{"num_hidden_layers": 17, "hidden_size": 192, "num_attention_heads": 3, "num_key_value_heads": 3, "head_dim": 96, "intermediate_size": 768, "vocab_size": 2058, "hidden_act": "gelu", "norm": "layernorm", "norm_place": "pre", "norm_eps": 1e-05, "positions": "rope", "rope_theta": 10000.0, "rope_fraction": 0.25, "qk_norm": false, "attn_scale": 0.102, "bias": "none", "tie_word_embeddings": true, "parallel_block": false, "init": "normal", "init_std_qkv": 0.0243, "init_std_o": 0.00416, "init_std_up": 0.0243, "init_std_down": 0.00416, "optimizer": "muon_variant", "learning_rate": 0.0132, "lr_mult_o": 1.5, "lr_mult_down": 3.0, "beta1": 0.95, "lr_head": 0.00839, "max_grad_norm": 2.0, "warmup_steps": 200, "schedule": "wsd", "decay_fraction": 0.707, "decay_shape": "linear", "final_lr_fraction": 0.05, "batch_tokens": 32768, "max_seq_len": 256, "doc_mask": true, "train_tokens": 210200000, "max_steps": 6415, "dataset": "wikipedia_en"}
MLP neurons of a small language model. Each row is named by its layer, matrix (up: input weights; down: output weights) and neuron, and shows model dimensions 32-127. Each number is 500 + 25 x the weight over its row's rms, rounded and kept within 0 to 999. Numbers have three digits each.
After each neuron's rows, "fires after" lists the tokens most often just before its 100 highest values on Wikipedia text that the model never trained on.

L3.up465:486504530489530534548517470492497487524471521491504480488519481560517504486493482566485490524511480500530510511528483472538473493491521502528502508491489499485467508506525494504499535482497527517512526512460485520450512478500481560480504529499466535515538488487487425527473484546490496487
L3.down465:507485512558456516528476495538535479550482466512500476444516486499438498509495509532510499500551467495506525456501498466505504484490494499481507489498513482517496499526477498482507462514483511565531535509517434502517510551502491498505483530460477484515533490511499503551472545467465483493
fires after: "\n", " \"", " (", "==", "==="

L2.up766:498480483494522475547485474517500498518491507519491533498545506547515499473499455562570465491508506482484516513503524465485507520505544474493500516509512492552528467484486487495491512471518495489523483548488496545519502484468485480512560471552543510490498488455488555433494497525499471515
L2.down766:481503507525466486513511476519534527534537469483514514507503493483520495484523457536469480545517489453500515469487463510490501509478500489511537467471483502525472440477489526485493507482540480520487501540489512499481487528504492470486552480467490490505498487510498490505579504551518515542
fires after: " Ch", " J", "H", "Ch"

L3.up556:458507501518467507481500477520486477471536514459503491495463487487504504551498518510520543509504475466523436472511454499539499493510499508535486491484532507495538506488470500472482505503518491456522443502506458483519509480502488534522470556510515531531487512506503484475526529474503508473
L3.down556:470461509489487512517569526453514535539460494492457506528508478505483492504513551524450491473520460518506506509504540461470505521482486515440515526509519505531468452516489500502549515495470486560522510523455431542476494515488505521503495482446493504523465523508495519521494466489505522505
fires after: " b", " p", " f", "ud", " j", "or"

L2.up545:469526494502475489466545496497515483493481512468498490472475503491517488495508486518496438540513511501469475442534516586550543510541539470511464522475457503477505522551459509480517492488493487512512523527524493535481510504495510556493524510468487506461505468512517514516509508540508482524
L2.down545:500483513511508534492519519508510493496516483509539470473515469467470502493497520529468459467503524476516468469514509521501530508514513488534566498498477499473479514521487542487554468520487494508503540518517472458492510539509493488502508536478450534533558496528506495499501497513489507529
fires after: "\n", " (", "==", " \"", "-", " B"

L8.up187:497514479518488518516494540499525454524496495521507484486529486513525459473482477521504466549498489449490544519513493496530504483481531474505467478496529520487501512485501484519502466534518543538493500471482449516494516500506505531533482486492512468481516498507564487515480509515483472493
L8.down187:497491504473468520484515511503477521481524537497547526508500450470533511517451492504476518498495499486493522453518530483501502489492483511498557568475497486508492475513450513485447498476483511494488529502529456478508539506514481491552494500461486494524516477519524455492516499496460489541
fires after: " s", " S", " w", " \"", "S", " ("

L8.up711:537537488486543512430480469478501535497503491489509479529456501464505537508511497520483507498520471499487461488473514538548523479509506459509530479485521564481496538519515528498491442469550515507532517481515527517458506536451532512511494488481495511510517519527460483528524475521459470478
L8.down711:493500512530455459483457517504510546484537494498476495512495522491453514468477490502541525503492496549508466508550520513548454496506465486486488528466475515497446502483470502473480505546549511468484503485493527515487521530517469491480525492477515480527436505511542463515478526497506473529
fires after: ",", ":", "0", "v"

L5.up634:505532492480502520479496511508510507505451522439541509507483503488507468466515516525518495456455463517516516501490487494433527521516475495461525540503451504507469520500537501469478489485531444471524523534459502489507505516461499518531510516514495453461476521503512528482540491509548525516
L5.down634:475486481500510503469525464540493447500454510509527428529466494502491478517570530532521476510536536491494529493533503507498473487504500472527478487482488519466480514499451510519510513461486468510560502579470512504488488521480499518476499514495483540513487484526467497493523468481483516549
fires after: " S", " G", " s", " g", " H", " Mar"

L11.up588:532496536447529508455462492511492500526570526451508460521510459491492486521528534532541505522479483487560511452482450446472562467467548535484525541489450471461479511475473539519518507509517507479439475480502508488497505474513490524532513534467498494496470513501490518521505520480517510496
L11.down588:527522499515479458490545491464499492495470498544504487474454525509502528519453477471527482503515562506413503508502504565517486489508494481530480471527557503539512485520523476478491534496485516536534519507515520461502505533470510515428518474521510502474539479496480471487491487523465487454
fires after: " |", " High", " under", " d", "b"

L5.up49:521504455471516466483537488528512501500545509488503475487517545528525465454506501505461524523499516515527493516556493460471523501487532516516520465486428517499530518529482477482493505449527503467507536514458502483542474496458532443522479504525485495455548511479466496509518530533520480502
L5.down49:519486498490501497513528472482527481489502475473472464496463507542536501515545529516484489467511521517503455529517504496506522512472462528521493489498510504486482512520518462526493483443518469514467555546537499553516498501504494477504485529529510504468502452502464541536537482538461485522
fires after: " G", " Th", " g", " f", " he"

L8.up87:474452499479470510506505523518514508502557498479507482533540474487511478525494500454483494541517522491520492539462500474506511506468569506462494489529482515510478511467516492476471505495516541484485532499455494501510492516496493537471455474464540481490523497493492520531498444515488491517
L8.down87:500526519466532479476562514520484495509509519487498458504500509514483523502467509515469537503550516502521476537505511454461494519463490504495491484512491488500477513438503467519450479503548501489513517545534522515499506520483491450484506474532492494503459561507502501501511506520487500539
fires after: " to", " g", " w", " f", "'"

L7.up419:492541476520495531500492502477497541483442469500543490511472493491516471500521470490508476573494529543504452503482473508514516531442516491524522481482500478462493470530511482518502532495513484494460476501504460520464511454533492483506471493480507485498501513495494498497534506462467482474
L7.down419:487514515490533504488509513520495509476510470498509504507474461509514559489493479449477496436482492468524490522500503479484532481497491515516475457474479507518529513511477511527539511497448483486505467509527544542544473506491489478550480513495527523537479475493528479459475506505471511545
fires after: "\n", " (", " f", " me", " w"

L7.up346:533483504488495490526517493492492490494454486472497489504451518510509502500500494545488489543488506493510500489532508480522524497528502494518519507494509509459530503486518488501454480482485513509497473525489498481459467516525494546479536514442456484482517535527522526543457497518540494491
L7.down346:496510522492513535515517547461541495479528490545515528482480515532509474478478474516478544488472559496463565455464492484509482464510493485491508494551495458478497475505508538497501504442466498525479516477520467488492510560526502501494495488500508541495517497513499469514534485501502503562
fires after: "-", "\n", " \"", " (", " m"

L3.up196:499480472480499505528510503492475492502465475463492547461500507503525489524522449495502479535499505448531503434492509438485547486480515497494546508495535478496514468477496495486493488475516486515493490493481436521535501501530506489497532517506489487469492519545510504502505504517511522470
L3.down196:461514545470515522535486491455512536530552477489477500519476514482497504468511491515474490505457496433525547526505493500538485487487460532521525491528469477479501484491478496477492519496509515528511491475532520460527480483510522449524508498493526483518549485537522456469487483522518500549
fires after: "\n", " Le", ".", " J", "H"

L3.up281:487467485511532511490501493515504466459485467545495487452518494531526444530464480452510476542535493483507514518486487523506445477498488491472509494495504501499512478513492515492507525500530538491484515496528463493510502505532494455489504518559516485500499523454501513535465518524551512510
L3.down281:497503529504513511482491494465515468465482509519530490462469534483498510495505462494512488530541521521531462517473434513471479495467496487521547531474508489501517479539510447525503549467518552473471463476490479473500477464540464478530474491481506500497478544485515473497503496538513471502
fires after: "\n", " b"

L3.up475:487501517524477465519507529509514479501527497515493518479462488511552466516503464501493461522487535488506488535525537494563463487528532494504471463480488473479499496527516506562479524500476489499525543484474444496481473506493509533463524526497477494468518554544490489503522553474558480507
L3.down475:508471529472495521518462510496488502508495485529498529465520481493519498495537531544460523447470544496525554507516506489501513496524483497457524523489484467512515485524473534506537481440498463509482477494533414481463486520501530488518529489487468505486557485521516519500509527517483520526
fires after: " (", "B", "\n", " \"", "==="

L7.up72:512505478481507469556485497498462527519449467493547459541457493504536502498517518510479486525459520491456498429470494529472513478486519526504546522456506499518492521501474514491495535523499536483511531529464495499514503473486498503505486473491497500447524482586539513480514519504534452485
L7.down72:493522502556525535477451498511527511491492481502486508503442514506526506519498521507474477484522503496522473513549557436458513517489476503546509471473469542527519528484508526519527494527489464508487488491481514506501503444529456489508473518486532509489534502519491517443464488535503505525
fires after: "\n", " tr", " m", " f", " P", " r"

L5.up103:450522504564467490565517523493470506495477504499522512507500473516519462526499474490503524533539498507522492472494510451521503482498498462514479490476451465529542486475498491503496520476500511445528475487500500491525485549499494455489503495489496512516508484507491520494519532488536505456
L5.down103:495501508480452477507532524478535517537492453495513484493462482505497506482516487528469542469460504506458518495546500472483523505447477523490500513463486482491479503469499528483508532490481504565491511500493472512497477514473524509544469498477516528533426477513496491542478503549517529496
fires after: " b", " sp", " Sc", " B", " p", " P"

L5.up614:499450500520449437529509492508493501508522474504448487485497454504497490487485494501515506531491480476528484485477536502505470452507519508458513499486477525518493497514494505492458516514546460516564491497481516519532476493496493523487501511516479506526472472542506511489511550516540490489
L5.down614:545506493467548515526520537543486494424466519502512433470525482504467513518489460506521476498455520490511482511532465471468508557498497531468513439503463517534497533495508514444491492491497506500490505501482472495486529517493478515494520476514463520480511513494471495485473509466520491488
fires after: " D", " Sc", "od", "aj", " B", "b"

L3.up232:531476493534498528481485503499497471456488483519448544499523485523524474491520514480530509508532463500500475489500510516511450520488512518480500506513530448523481483496478481506560577516557525489483541473519467554482516503507492495526524503498479467502485508467531491533473488508525545489
L3.down232:477482542502471507511495533450500488449484488479505534493488469529481531495499497474493502506514488528495506523530468551453475527501467469537572483469500464508525540536482467525468500511538500465543443443492480511466504514529476509508519486487550519509484537518526476523499495514493504505
fires after: "\n"

L3.up648:502500504511543474528523496494489465480475538491494485478481478496532475520492495501530472510506457462527524540506499500510450513536486477479545525514470500511475533515485484454514518508489485488462542496545488491508540490557498509476470503483501486492489520466546531524453537496536534480
L3.down648:519472504467503492504485499444455504485483501489487493503491495472494522531477505445504503508489473522501524510495527500470492531508535507519513489521486477501542569518489446515485509508502497478513485497475441445514510478557476534469471508498535496501490514502516506516481518502461506526
fires after: "\n", " v"

L13.up639:537512493503459496448516519553462515475563527480493498517503520488509486505580511518497498504529462477493479500546509498485481489474493517520467493469474493487495529520470533499504530499503533478466462509495511465531468489527486533542506483541494487551489560497480507477462476510538522482
L13.down639:521511515495477519501522479468498527510510499518470435468455475481506523489537479456468464494492511514486521509484443472474528528438477490545483438507530476485523529534491498538482506513517497516492499468495458448495458521506495547506496423524498478507495516490514462526531496492518497483
fires after: " |", "|---|", "|"

L7.up42:490503451532498573489536487452474521481488453506531512467496494508509483497539485519497532517513461490540504526496426479481488498495511520491543483528561491499480550473496487479493523495507529486513550472483513514501507519546441531473508532487469527489493526458510510494456493556508515477
L7.down42:475493540505497452495504542509537533466463477484519513503463492503505485498546542531473507495479504506515483485519474544450474486532526492524512498497527478456481531467485529505471542466502489510497525489542493497495522500528495537532541499495505498490508488497527465493512515472471526521
fires after: "\n", " Bro"

L2.up767:512500486500504524517543501493448543451509534496487494515515514506530498515482506502531465527488504490520477499515458488532483462526506526512527509512494481509456476493512486503528522518484492506486485490513517518521459497501506499500463463500509487465505475566466489516484510539505481441
L2.down767:491493501478501511481509526505534485524528479555510500533524479458560498466471483530479523465507517519509511462506501477464497497521516491509496485520496486482492477523477526538480520459468473536491448471487483491491528529516510472535531468465520507510529522520533455498491482469486519531
fires after: " (", "-", "/", " v", "(", " \""

L5.up400:522510472537480537497493510471491482512505548513495532567538496498486505476470516526505487504537497434511495528478478534510470566478500530487476474478519507451506492502506479505496501494509485495500503481463509478452489488508500500511513524514486517517476492453479525466501508524491506480
L5.down400:531531539496502551504493497527489519504489541500498480464514477479492515495472479492504563475495508499487522519494495516483509494503492534498499547504505527507449482550482529495461467518483500521457497486505469447491499496443441503462502536521486474500511504540484438508516506506516525502
fires after: " s", " T", " S", " Re", " r"

L12.up302:534471479476528519540478494500468499472497507494460505485509469529501502476528500509503474501506471484513493479512475521543457511487507511488483524485526499520535478503459555456506531542516483478551477503499524506478532516482503512502531505508494493525494519492499497531485484522498506484
L12.down302:507512484477473485518513503504458498498495478513508488467492520545493500494487481484506501491544529498469509513518522480456525471510506484468525480494479565463467510476523509414494481508510514538503493479556499537503483508524483526482484511456496491512546485451491481480499508495531462484
fires after: " B", " b", "b", "B", "3", "0"

L3.up118:507508505491499503478528523496464472488513531520468479483500487511539483496529536480483491505516487496514454490518436456515531494487463477487547530504503505524476497503504497496496526459493451494531555506458473507521499498494504498502520501523536521501518532496496534496501544481485554533
L3.down118:510495452459542459523490463522515517517495514477493522480488472485518543507500470504475495556506509486528470484518513469516487465497485533532501511506486484486462489465475475505502522515462515546558567532509480506499465493499492502496515525531503516546498483519464511508536470492492511493
fires after: " J", " P", " Th", " p", "P", " G"

L2.up169:494530488495493494500495511503495484485562496489520492516469505524539508462532516425505488475521502488465523519454472521521489472518503526456498501492493482530457547475492494505486498528576482507535532471484435518489512520510491509467511511516469420492490494505500498522478500472518511520
L2.down169:502492484455505501516484532475549484471531477543511483481500494477546502546492474473512507513522509531487519492472498529520494495538505487511510480497504501509540540470477487445502532505504520470537489512482454465455525474516504533509539498507532478504510514536494475452462473492461525514
fires after: "\n"